{"num_key_value_heads": 1, "head_dim": 32, "intermediate_size": 448, "norm_eps": 1e-05, "qk_norm": false, "optimizer": "muon", "learning_rate": 0.00483, "beta1": 0.95, "warmup_steps": 200, "schedule": "wsd", "final_lr_fraction": 0.1, "doc_mask": true, "train_tokens": 147400000}
MLP neurons of a small language model. Each row is named by its layer, matrix (gate and up: input weights; down: output weights) and neuron, and shows model dimensions 32-159. Each number is 128 + 24 x the weight over its row's rms, rounded and kept within 0 to 255. Numbers have three digits each. A neuron's up and down rows have the sign that makes its largest values positive.
A block is one neuron, or neurons of one layer that tend to fire together. Before each block is what it responds to, as a language model described it from the Wikipedia text at the highest values.

Description: Empty table cells. Blank or filler content inside wiki-style tables, mostly empty cells between pipes (| |), also dashes in separator rows like |---|.
L2.gate73:143089157120111173141164143144101126103115161135157143089113138110115148103136170115146128137134109158163143121082127127136111129135130121117145096133125105121149084074135114098131122135119097148111101103154123164100130123117133134145150068152078132094096164118091151115134139141135123095174116159132155165157100121125114139116066076118125154120139104110120105122112116147149164164097
L2.up73:129122121157098119100131140122142129137106121125135124089116113158105133108128156133152157152109097134159117140125153113100156137126161126102168059172083107112141117146113101125110143151126103171132164121147112119107097114133123167140128152085092181085097138075139112108131128126198134138095122095155110135138101100107142158127126165119101116116128124128148043092103091092134131122154
L2.down73:115145148142109156130119112126151074112104111167159110138107138104151141123143122164132121097117116163143148127111079097076124119152125091140111144106162119124118149064102147118097097145119109122138134089124093170114138111129155128139134107113164131152090100141115131149072078123120102114156103154124139142192146105122128081137103112123147160147184159142107110115158163090122117148114

Description: Markdown table separator dashes. The middle hyphen inside each --- cell of a markdown table separator row after a header line; it also fires weakly on word-internal pieces such as We-hr-macht and ca-ugh-t.
L5.gate265:140150112185139145143132097117106130139128126104151120158115139119102113174121165113149114167121130136114157106118150142143089063111106142122116101129122116123091158139121118131154165134058126116066123152159115143114150106119060108083167142147121124110150138140099115119150131093111095089101115146132154136107130137129134179145124117147161116141109121181135144117126138103105099135119
L5.up265:150126137115135121154122104125072177189118130132134110100160135093105142141112120139129102198115164149184116102115151148124101091113127149136100151153159114093076129133134116105102157163101157149111119136156132177104129113133098134145145103125128165130069116115152145131152114107126138084104136167120143110106095134126107132163083175116129138114072139161130092139116102121126124134131
L5.down265:114171120130138126132101128113127114141121094122156123128164077166131190062094131125099129178136143153172128157121140170123120151116161138161152125123122122108116133142152142124120156134163125131138115178157142152109146128123119153137101138134145140160133103144089118114124128152134157126086128125137158116119174129154138142115156087102152094139110124092191127113167112118132095144136
L5.gate344:110101155110094133096115127117114123124095155148127110127091098140145180138066158129132090179123113135175155094096125102108079135127125122160091107118144145096086130159136133106158101106152076128115128162131149121132132152165145135157087110166114140128132119113116131110173083194124129155141116132122116141126098135173094130151128128115151123125118147151120111145193122097137184108145
L5.up344:137132139122107137108081145106141105115111160101096081115136089187176107187145141103151126115135143127145173085124109120116102113128127154132139130109131139138084131161141182111092107110103088122105133137173116095144122155169154145099118096142103103166136093134128121111147134138147137164110142145141164132143092117149163109170132121090106112106108135120129088138129129140150136150126
L5.down344:095132091144170139101078112131119131132110115104129093106151103140107137108120158122137114148155149090153126086110121094113138135105159143120136095110155128136146143116169096130107113112152112109176131120108088138117097195138127111145118121130111122144107107116081120170105152135108086128149161090111121134139120171089077157145096175115134096151115118097113143156153117081092098136115
L5.gate396:103168129178114148119123115133121160130121148116133139153150125108124178115149154079137082131126116108147153099130144099167128131141147115123131144139132141102086120152151145117124154118124140133154165157150074113114096139122104114207136103103152139129106175106115107143130119089114130183161143139093104138141117111106121127105102138119165082123103140120110074123117143132115139164137
L5.up396:113146152179128125119149094088160112116099139057125121108082140115149141122111092125114153137128083094141150104108138186137134160128133170116155133146128141121101105112112155119095172128116142106117146133158098120106136133117152084147117135106177143116087150109113179135104131108131086113172145150093141099121134121139138133148111133125122134145166166124153094154110130129114129150147
L5.down396:105167128133142129159134125122100144149154108122100155114089147126078160097140137128164121123117106144142137142151148116150156123105132161125081142093153115099111093166198137159152125107152138118136141103127105157121163103139153152168148132174134123133096123118118087120135051141131155136159151097118115154148131127117151169160135089144137106137127141137106091139123130084141119096163
L5.gate431:127101116173143142146138151084158156196125124109170110137131072120111131158145132139156141150121150180135118140136106117117120118118142156130148108136134103145163114121138111124102160185110149117151187142154107119115146106134122135135074113114113165130129140118143134079136146169120127107110098130144176117133114127163133152134158120059150135138163142148093100153157164146106142125128
L5.up431:112115131138146138145137105085146150140057148114142121089124091094143149108116091109165138144120081147141180113122146116111129147160151086118088159130177142117140099134098176071123155125091112157138182113154095094133129121096118146103088107120145110118122122125144116131131146136168155132112160139111125122140161137113149148119144097095138145074112144133102124181109174159118149120139
L5.down431:159168127104123155138120128138142153145099134122092144089107140108136159107123071145127103148138154174135142110132098129127141123146104122108124134153107122100133134130119075105104140144091099157128093111106103131124142115087118114152145125155113126125155094149140124103152142120123113146107180115073119093166121140125122187184101188148168146112137160121095117148126169128071149143110

Description: Table separator dashes. The second hyphen of markdown table separator rows after a header row (|---|---); weaker on mid-word pieces and first letters inside quoted titles.
L5.gate6:187127075156120136155141129119111119163138134092122132126112084129146110182133095173138166132095162095133140145154132108119137118135174138135132150132146081125079141130144159149130146150122120118142161123138127089146153169143112116130097100106150105140130077171094126103165120156153169135056198141148132137146149116153144127117123127116167160122091110136135122145107112139125133090115
L5.up6:075147120143115091108124117163155111184107148114133095120113132075140136116129130113115179098079110121149141139118131105086136097121133140073143117152162120117147148108082153106145135122098168114130163164154128076178086142118103165150109075151132137128102142101169106105160133114127133074144094112161162122148157142118116161113092135143118134115146137116080135107130101142095167126169
L5.down6:118072111078138124103126165135130122122168154127151128157144095103123123119142104107113146110093122132144120112128100136148120191125110115137111160095096087157113132168119114137135137122161095149085095119147100072141122141090140120132145156106129125140113129094140084112093135128144127122126132124168086081142134139152154160089077123154111149138118113180175151077155176153121133143123
L5.gate125:121118067146127064128111112092126130132095139073128105091164116153142132130128122120108117140193120110131148137167130076132061143093111118112078159115156101103123147127136149086163111159160073149175114139106113124138130112188130125131128102126100133140150123135136126138137157125135176159124139148121125133164098128159127186129107115115119149123120099091112128110141099155138161125158
L5.up125:138115135168106100121108161133076161129130145134110144163167135101126147089138126158114130093115122122132154165141130173110117142065152146116154123104116178134171144161150147077136122119122111130114133161108143158112117133114136149166133094127151142091116105158145134158141124086133124126100181166129140114135118109139115109131113170130143157133081116149136103123136141134161131063171
L5.down125:124136095153107126130113157113129107145138128113105101134162138113107137139158160132098112094113141118093143146119145174167122087092111128129121091088108166142107113143181156118110143086109183136123129163139113113120144072124186104167158083109156138127094121143146130158138104144145113128149187108145117108128101116142135126130141156152144125127100056114136095127130169112135125086123
L5.gate291:151116084130095137134139177156109126140129150144099117147118158113097147164084149137157113178116126127103096152145166148143121140143150129146082127135114120111131126165088168144162123192078134106147084116117123107194132136139124115123116144140148139130139139118162148116173116115131147136111140131122146084125114130145127153144108114126125143158119155139055118131106170117179154111158
L5.up291:110137120096144126129135079173152106160182107170155100154112110140062142152146097110100128114142130122123123131142103137117142164151109150140133087129133100152119146134121108120129123122151138119158108127117135150137152109123116133135151070102088103123130105141161107146117159168158160092139173110154167166160145108131093138134081139128110178161144147100151119126144120122133125114090
L5.down291:098132097090135140125147046099142161110098144136184129132142126151117156122133128165139103112152065156129116118113168128140157116120098133135116124120093116131131140174081127141117149116095167113157140113091101151097092105136089148121124130100139160172092063109116139130117095099168100110130135136138142139108091141103145146146132145164161135126151110116127126112151158096109128133122
L5.gate382:110110131148152126107143114150146142122128107112140151110129154168116104124107125091163090136134094141177118130122125130122145061107134166133145135171145145102136119164171138134140151109109117076110141200099138129118103115153098132126174146146118157148122124157137108152135126130135104139106149147104108096212129111078116113147116171092155116133111131149148137121118135130122143167128
L5.up382:122132126147108126153109133146126123125109104124112119115127129125092114177150129121147107115158125088113129076143108116095112081188089112084153114115110116089142163128136128105111116130110146109116155176120143129105115126157139150131134170136152123169111166082086108136126120129125185109087148153160118071125146101128109090147111133142095136137100189158137166137126135125098107151133
L5.down382:137117097141153145124101095142095136119166115127149153082153092146100165114146162121121095131142171116173067091155151078142122144150124121158142109093121138127107135135134130065122111115142116160142131076099131156133089139168141122123105115114126141145152124155179136073108114112097119092158097089147142124120145107120161123116131137134136122118145092096173121112151112118137132105143

Description: Table separator dashes. Hyphens in markdown table divider rows like |---|---|, strongest in later columns, plus weaker first pieces of split words such as rel(ied), Pun(jab), Fu(lham).
L2.gate39:131089136164082132128164146129086159113096105099078125096110094113174157108121102128136116101138103130134141088161165172109128108099144114086121121112122183115087118134114111084103161129123072117097159106113122086141137151128116167127138126145119126113142102088110125131154151104128194168144154139194153106112092107093116137125124093123113126099101129135120114089156152130132118142113
L2.up39:125123133147086133102112145112129180144109150145122092145171126149123166106131136117125118096167134128159153102180151169156132081142127140145129117142147119087117149151094106096126148163141147157155115116177094114140130131137144134113152138076145093152116127091102119096102126094103103142154180161111162111121122100167149146130103150094135161166142146106107156143148168117148172175143
L2.down39:168113126115125108124163056117170143124125138129135124125111137127135184111133144050173136076120138089148139101155139099120092136153181102120159108105142124145075099117127134128145116114152130146132102109139091135155155137130136162137172104125130118126139138134117112127145114113122153136135179190083134128107112125143150151162151102088107145126153135126106101140128171121131151109098

Description: Hyphens in separators and compounds. Mostly the final hyphen of a markdown table divider cell (|---|) in track or credit tables, plus inner hyphens in compounds like son-in-law and Bures-sur-Yvette, possessive apostrophes, and "an" after "in".
L7.gate57:108133122169111102124173148085126154118141133128125125120084148126152161129128155135132116147150131167148146158135157111150117117130142127184103097123125177146137104130093106085075151126144161109104116127123124100105147137139138107132129102102082130138165128142149090090126129126138129134172135125178111182138088133128119142097193061107165107118142148099129170120111146120111136104115
L7.up57:118137128157116102093152158100113137107075132171123116113123118114134154132108125121143123132169169151138138147152103134135128147122134121182177094142088118128155150118121106103102128154124143157133098146057151149111103104118135154092153161125089110092134100134164116107133131136142149110107133143114147150108134162151173137133171055075106118146175128147132139114115105123103115083145
L7.down57:123108129115146085097135106139164166159125107144104144104097130139149155115155120086089107158126170129154127133113149102083166149126104091100134098120098114122127146091130111146145154126104158106137111122133123127078113069142110159191143121125090157129121142137117108154133129104174144107135138115102127106143168100137185114164156147140128122108135119133115086136159134098104123157134
L7.gate142:098116131137159126120133154135113130125117113139153124147117156124129091168083127059146120150098179165114164139134112152120105144153141107145135149113160125117130133079096153103150156142178168143142112166147122119105099115133122133139117162105094127137141115090148133119161099143168088119156106159129095093135117112093132113134142125112168112143087148181174124135128117134075152159117
L7.up142:109114103187111157133144157140184128137139100149121148106136133112152119149142116087143129129105126121109166126175068150127140102136163141120112142122119111119114141142160128074103134102111130141072134098101113150164149104122179126144107171155132096160096148101124116110118119138135154060106141124070154146145150100103144128130124143101146113123127117127127144155137131159109159121147
L7.down142:161146139139136189094137115116149148113152116127142124075102147161160104149104181107094072117150125139135112127135153156128115124115132128178117155092090116146167107165128112114137162084104100088122149115159152134122115088137101129122103200109129117160116159134098152101138114156138100141159124145149112139162144121090123162165151132140127139101107112132064139153085119120129150110164
L7.gate348:165132162143139151174145126100122090139100180120120157114104182169171119120100161114127142152081097156098175113135116138110109086125119132155120116121181117126148146118118129113120119112114179106141107147114123121125125170152123111107136154095111128146129124150160116109153180119119107140140145153107116166139102157153134132072100124144105145133153119138127100141105176119102118152148
L7.up348:134148105102156151134101080117131143109102125112139123088080140115119124114114121102134088156103154151159136092097109143099138096085105128136132113112163128148125140102139102105101113147101112115132152099076097138117130077141122106115098118114112137099114160167097149106103118131133091116130075153108132177086126084117138156166102108171162108108140132113131150140179141145115141164108
L7.down348:096152166114106103183124151082126101095141142160139144140123146115091114119109160159123141128183121127084099126124150105169145118088123138109101083101140132176135106129126151130134097113156145106150179148080120133155136134112150129115153144137154142119083153123152131125148156109129099101111080098110113130111128119131103105117138167107139125148118146127135151183099151098130174165104
L7.gate376:115147102136158119135208166090166132127135110117151154090113112126159128144128089175127174132130116138135172159161105142102130113119106144113110158093142159109139121092105146121117131184116125139103109123150145140090142156148113121122137188090121130133120131124148156120115103113148127122116176161063134135134112129109137090127129143153129085168146088090116110134125138148119151107117
L7.up376:127138117160153134139131136117137160155116140175118134092097133098136142124161092142094163167111142139136144130129138158153155129146138102145148168110126116082143114106154141115132124191083133144117094105118107161089150093166178181110098116102170132135125121112162164126098141163110134100079173111125123120159163110126132132132115149174126082102155113147133144134114153174126155110111
L7.down376:125109132108126194100128126136121123142103099143125163142106110077129165125112133108107119132161137106154153189190138155150111117151123132136134138114143131120143097112137112134120092125120125111093160110134135116113189116157126136139114086125134115121123133126118131134118147117136150104133126131148115129140203108124149124132130120122147113107116045120126155148143107115103159119172